Weights of a small transformer language model.
Architecture: RMSNorm before each block, rotary positions, no biases in attention or MLP, untied embeddings, normalized queries and keys.
MLP neurons of a small language model. Each row is named by its layer, matrix (gate and up: input weights) and neuron, and shows model dimensions 64-191. Each number is 500 + 40 x the weight over its row's rms, rounded and kept within 0 to 999. Numbers have three digits each. A neuron's up and down rows have the sign that makes its largest values positive.
After each neuron's rows, "fires in" lists the words (lower case) most often at its 100 highest values on Wikipedia text that the model never trained on. A number after a token or word is its count.

L2.gate380:475494517492542553438468509524483483424491537594503543459456499492511497469530515441561451471479526474483502508549472511505501531405529568504508483536467510506510439526519504547510480515556545406537456453482565522431495489531504416566414530475490472475499557480461480499491565509486558538491499558638485525518490538535481486506515463470493518556526487448512436495420409469538497503519
L2.up380:469484447462503533435482528463438477447464454495489498439481538494519513440442492544481475545532435487491532493431518527512493467468476503478537504480485607451527443463517424508532514490502573488532505510473525521484502451398523484438501472546579575506495424519444434489471465561474479476489453510510484583469524527516504510481535510476482504585562501485554430521495480554467520457456
fires in: "its" 50, "their" 50

L10.gate24:452443523514417476469552469485502468524474473525441477519527487498551522497479570454497480496437589480481527441502481529507511397531536564527410441464441500548467578502548490549472508440532443507505609458480544536501472442473506509544527509448463540462439504550451499499465458488540431558533434423556475490553497499560444469452478504470557522536496463489460560547485499512493520511488
L10.up24:459515494524509518528507460537487496567548530499506503404528575485519571499536462447537514484427535515527528541495483520574517471478440468506543525530479523503508513508553465544473512482536459457521451617507531477462490466413478447532492473457490560453472464498437546462502583447455512542419476499523526533489545435522524523420463512546560500453463476500572445484464517546544574559576
fires in: "not" 29, "never" 8, "how" 7, "soon" 6

L2.gate199:456537410537461539501496542481529440501487426479521521506470528495455491464408525479428449504535523558466458499545468522468502437446473451544465500467461481521493493445475503463557488506579472512541510495539536440475520500520523475483505553467531507486550485524450555490472503413544481448514522583518505450454548527504435486468473466435547434567485482496516496470549596565526431518469
L2.up199:495476501505473495420511475489518494451600466477539489477445587517434472528472528403511472455521481552482512481588498471426504450509493519513430512436525506498555476594466499427468480460529455540505503459523535535501452559505464464470502523556503530459577522510469495406439469513517523499473462559469454539490494472520443550517477437490556509538471470545462501462451507456466573471469
fires in: "all" 22, "both" 18, "some" 13, "each" 11, "between" 8

L10.gate93:543487433526532452544554452538527448515511495486499477502498427468493466475475491513468565458513506484563510527540490571434564501565497489515494521493487509588436515490434481452441517539480561455498513503489460492481404445548557496500460540549453542521527514513508411488414384559475477443499480455564517513506466448556487562496510510464478475499481491503434492464530476482521533493559
L10.up93:495528457465529517547545476530507539493507461511512495559538537501507573543488452638548530484463526490580462504476506488486466521508500560516477555502468539493462497472515513541533520557480495455477507518434450505447533498542476542454472460465519601513567481514554489401569496527511530538506503423531513460509493534506426510523422515487552470434536508516382477532532497495531464532517
fires in: "however" 27, "is" 9, "because" 8, "parliament" 8, "are" 6, "according" 6

L2.gate3:506501478491603486483502501505549458485519549503508510526473541465544485465509554497509428589510536531539444509456447566422488429485440440557484515467467551495474556477430516538548566496477594485536542481515515453498484508391505468467545550482453506509527531528475497581495518499476509489536509469516521449542486614562456497526544521494498475494500441468550512454567551560489433522508
L2.up3:523519453491535462479460497472484454464519506491544536534574528525584433513558540508511456504519542510516446476461500501468515437475457514498476507488481507511490616534443490468536505414559480520530480465489468525647500501512481525455522561533503468523517507541481534549440502483520484450460585549489487482465413529484490513515480484413457555529502503536499445460581531523520503525424
fires in: "station" 19, "research" 14, "located" 12, "is" 11, "public" 7

L10.gate206:523470549536442411446528469512491475543424544494541478511520426493491462481461488506542476589561499520448503498429454515520583487501505443528439487487514542600530493447506488467460535558464498458464486492487531536553475524522472498538440389531426500459530531505511593571457514456463432509552514427500476513497471516560487470511530515455485566521478543458476505508418568453529497450457
L10.up206:434549471471465482511488531487541594490449484496536499496488458494522529475493464590493435532499556486456466490478527549514413426586491495470538448459476563490512503472492422549509469465545449484550518536523595540492482490476460460514446466464507481467534505492568540547551553489501473511519509509448491472521541487503465555519457501511469489452543542489455542570407476475517546492507
fires in: "that" 20, "during" 18, "to" 7, "in" 5, "following" 5, "suffered" 4

L13.gate172:440518526453440467568476498600492493537489530515508474565541528550527514544521483476501485494487549452543453488478480574545488523519553518548602453501445464504395516560485454483542440545524474523514503443492571455432539506424510491454500496485487528491481457520501484481476482498512423521446454473514508513468515558502533508537507440519473537487558403516417516452504558537568556551520
L13.up172:438469533522479535538518509511454529493479469497577466442540481383463571545497416536509487532469486526545472435582568503490436543554486443493508453442472531497505544512498486521586500465443486491509500467487455557480529452521559506492493493543575583442570572499509482498497472520445517551525517514477461500465527526449539524512552492570437559462521499458538488480425434559543517464531
fires in: "is" 20, "was" 12, "be" 10, "been" 6, "considered" 6

L4.gate602:529536496471458522470432535435539482535499476537473440530491527539562501511508561481489436466602516533499481532491489525516445522423514435525498459547465556493461548549525487472523524565436533445509534481481549556526472501448502484514473554522546471504508537526412505522521546494451496518528551547503521410547493549559497557533453523465468495568472451530514516443485486457469500514418
L4.up602:457484594504542494432503496527482512514534481428513546495473527427502478556477415540517478530519508459445472510532498462424539457493401515509443492537416477458575563436473560463546555410454441435441486435464539513513443472497452475443491514441495502512488545540509511487467495580421474521441517523471469436500523586498539449548494586482533535565500425537503467443483440504485519465570
fires in: "this" 32, "research" 13, "based" 12, "located" 8, "main" 5, "known" 4

L2.gate274:431511459440536439485402445520526465434527445530572489445504482433508470501516497560485505462536520499424461492523445453495516437465491471456479466496473445459505523436528563457507443460499537549528507484524559532508498496503559489535518546529506452468498468475483480487500539433493555557550576530471461545523547441484440527511540548433557471475526467495523443566546523486418590634483
L2.up274:475513516492526464472558460481495526489520495549471443518508472479469443542467465433507550522468528520540573410480425511512436473513514448466487487465493488463541396527583539544523518428488425524559489498509518419509458484516507522457462535465496564457454528476565457470563497492497543478500448539523484477527517451471520494541545559466534483494498475396517529470508492436624463470578
fires in: "united" 43, "announced" 10, "political" 6, "said" 5, "owned" 4, "chart" 4

L2.gate290:456554472536453492486487484532440467446489403541472528475438621475507492449539464504471421531544467582452509516542477508480496467536510449582511429428476538515534548545485449462545460485524523501536576590488519457522504527507541499515549477544538426442499528465476548538431495522502500544541523536470512547423507507479398561448503482493448497485503531472445495507473478458533515525490
L2.up290:486525517527477553502460491480421488510493468475434494522466567545528466451492518503527463479555483544477470497520468552540481503480420469537508490563448527533416468447552531463526487480534465495543501466523464454484519409503500456548608489483540451439475522473447518524411487484443486502425544567512463561447479474472451504472603504435541532529460468503526542538479534555546453528474
fires in: "until" 22, "county" 20, "college" 13, "park" 5, "based" 5, "17" 4

L3.gate461:464489505448491514531481390589514505507466514512493480509538487484564483493505432608487490480510514468524474445446496535528538452485505474471466552460491483463560468516474555480474565439486523450485507540480540481460469533567532501404462539568487488526563514548556564552553541453487502532487516511496440533495497521511434432509434518480497513555579533480479426454432510497508461497456
L3.up461:429535502507531430579483495516541516532467505506481550578547418446456436453520521474540565464506528500484527487496459453489507462502544504514523508467494496449517565435484485487474535507504513492439481502566476491483448489447545507418503583548440539556523559552566518454566555490489488529441434550502429421464470462496513518507438554428498493488520501503498527521449475455598514531464
fires in: "released" 14, "said" 12, "release" 12, "announced" 10, "wrote" 7, "defendant" 4

L2.gate496:447438421513501539524505461529504548435488463545460479444424555448468562433462480518578455515549522460526478511548551522467542475486502525485478455487531504489543498496472487522480519467495540486539454435532540531531537474469535416473421495510489543468470536491522487502464505495486507545559458496594561557516430535487552472513495501482513528545538500476522482498417387488480523576445
L2.up496:508514407494534509442498525439444391483486556526510478510530462477479547459504537485527443557478524511481596535451536514534460473480505540459488478470406548471510423436494446494497556497511583544569503453484525502455514469454518460471502452530516534517387413527461449444427442525521494484506511494527446579480487501508478523459576490462475551509525503459554507518508536436457536512487
fires in: "her" 33, "their" 25, "its" 24, "his" 17

L7.gate290:459470533430507514581526444508551501512461534492544479514479468490417489486494485475503503553530606540581482539446540512498549468505567554553544488506463494531472518580483548532501566528462504504533485487522522498557499550505507494565497411504561489489546531571570487536535509493439443498456504449503545524485434491534459520539449510536514483546430495481518470512548477495529512491505
L7.up290:491467533509391500486446495493509484515493512548483487479447452461440472518501517449494441500539468497499549426544580485550479510535538511515499477471511563538545505501525467478522493407554549412578420530506475509475489493549470530416531477433442499534490537494526504502435586465470537574527502500472459501534531516511532530495493497519544597541501437519488525510460399444523462535524
fires in: "is" 41, "was" 25, "non" 7, "are" 6

L3.gate155:467516507447515485566571504493524551464525515498525410553544555545455495507466455532457546506546501454434556403459517529522499500506505543507516483524478552515547509539452504501532528570530544517472587464557471484495405523504429508472448508550488493567520471486453483458576495550414559480467484458529467435456525484482399486511525526493495477423541473470455490518492505498518487553495
L3.up155:421536505475492476523525507419516555474448561512553514495509479548527476393531514549485538520543550549488535507508515456532525494460530521485535543504459477483513472443492480515489508502512511526434614529496545513521436578517454519457476436562443550491487556428515515480526539465445527435567494533529576406445480479490523443463497483518510560423567533470448447490444570500452499538522
fires in: "film" 28, "television" 16, "application" 8, "administration" 6, "introduction" 4, "halsa" 4

L2.gate396:465517414489525488557468505609502505556480503514428530481436452500539533597470534536526459529507550489492471554479561558558549578456416506464522522552481522532475474507482441529474572525508509507460520533542510544550493479534468535465469452536403465542424518501476483550591481491462526507504500511468430420558495483553503478488531460522437513461495472498490506563453520468507482440497
L2.up396:483491518463548516540479500473521521446518556480513503534497558505538493553573552536519459430464480493509557486398495468528563496497550553496459560466545543478424450516474476508451501454422464529528481511445543562521457498518551541538484472536529489542425509533501396476502418467441527454502492506516507456541476449538516493486550497441507570479486458496454449517507484521503543478484
fires in: "and" 40, "competition" 15, "television" 9, "film" 9

L4.gate499:416506559503440514523520514550583461511488495476505487431503442531538478518492524507513407472498440441473496478535470474460449474460435500511527538423499495531571496500471493476458456469384531505481514440438535470611509482518535504532566460529460506520439481490531412484431444516483419514541500478528442447540474470556510575475496569472464513503491464513470507494434461485447523589519
L4.up499:549499486570543501505608489528474529493449522507509519528431453515541470517517598551483453452526463543441485459547496528504453462488502548544568457451536564552492470528485522502518581491516521527522500529518565461536495485555558549576441475478503489478574510486506459469499513455487514586482534499535489506497531473505447448505484502543507460454471459521523535490518475472487416536480
fires in: "on" 51, "qualifying" 5, "at" 4

L3.gate309:552483511495472483557470437589442489524470491502463457513530525481442502454521515547498474533489488531555491498479513556460520571576484489472480452444515511511449580527486437466502526510505557528531430489506565503509504519538473546502491474489514564548524582525504539493385486459503468523515493494503605559460512498467485520478503492542414524500486430541490493497467554534560533475486
L3.up309:459535497500525498531500500473475484513563445547540439453572539480590494524437543466473522494559496534569500511572538529444513556545484505517453507522491528451438488518489551460523544476447508507530501589539550465426460430508491566534505429446510492495590532556471506514495516478420524495502465478557486517512477494481498453484476501586536524501562500419415480496443443543506473454551
fires in: "are" 42, "been" 29, "is" 11, "being" 10, "were" 7

L2.gate426:522447537492482430513532520515521451431506507515553516471552508446542449461465526465488403533462509528533530523510528513418460469458538500542504452493485544557444618482484474454447437425490558468459500576477515435519491558547490471450526539488482505478507526469516551569447499562544555512479499481501456563477541472553476491458499532432491503481497471483455545546469502501555541519444
L2.up426:461514467471543416535502516531387504500508470565497468559426435522567473510468451534509441518479512528459522474516502514485491470494549525475487478455530463522492507395518554500438501567565441455499497530509479504505470496550502449533564533524530480479530485442557488548518494536541456573462599433497499498434523505493452469448432523547499469535457514451499501501501486545553513581482
fires in: "during" 35, "following" 25, "until" 18, "fort" 6, "after" 4

L3.gate164:436442493543520493455514496529539471425569500533516470522562526493465504477512523428464477497526481546521442551512435461428571463555509465501526490515428596534502516535469514441456449520428477458472505484492499453510522549467462538584515432513511483454444483547548535450458508512427524503526502473585523510511503474480436510530504547442542522507434447495488460430437469451524535494529
L3.up164:504504489529541462547508490555534471494395592514521541513495516513520471498508453516529566486434480482506552515489512587507475488460530507446544502492481574506462503457570518539506463541448491537424507445488465542509428478527513499588502519556511491449459525456527552493497492596493473492489533472525439498516570473506458491527531507455497504433497538480571512507532516502507507543605
fires in: "game" 25, "match" 9, "games" 6, "written" 6, "writing" 6, "qualifying" 6

L4.gate156:508457536553496520496486511526500518571526463484506490548512597526529486495441530510505502571454555498448461530550516558523499465467521486560527488479478540480499522499477492513487516451533556497495484476470489453560547548434534497510566579490501595447512488520479490508486552444537549479536565517489444477483484471523551492474411515429523434446540540466430622437445489446440459479456
L4.up156:483503503535478513497501449407465539447559539476470530467519536496442452473505585502509503503618406504541511562462461542445443472501457480589509508520516460494558464563568503434486484531536520515506504586453487414500502525402497513468453481483464565478551540532487556544502495506498524540510520559494510501462421468483484547511504481476434497472451464497468481542526535491503447465511
fires in: "all" 46, "allen" 7, "jazz" 5

L2.gate435:485422463509454495522465509510471494515548523510519502475498574471523526541513500513547533500516476547529531540478539465511496460486477539524498462435531502541543500474505443477427529467523453488457464556573479560554459536438462542418487519483466434527493457469518473562495460530503445530576518453413424524493556556498485529407448545457466501499536498408482492524466496444502527568479
L2.up435:477531499470464546495504502483491468466504502431411516507531530483557497461576523527543569531477557501550558503484506479486549544422605509463557518521532484447458476486418523482449492510475511545464516501413532449472480378484484496496524443431479506484453511557451477489548443536491471412512460473533486507533500496521477487471524523510523549515425496520534530463421543520497491463518
fires in: "he" 54, "until" 8, "signed" 8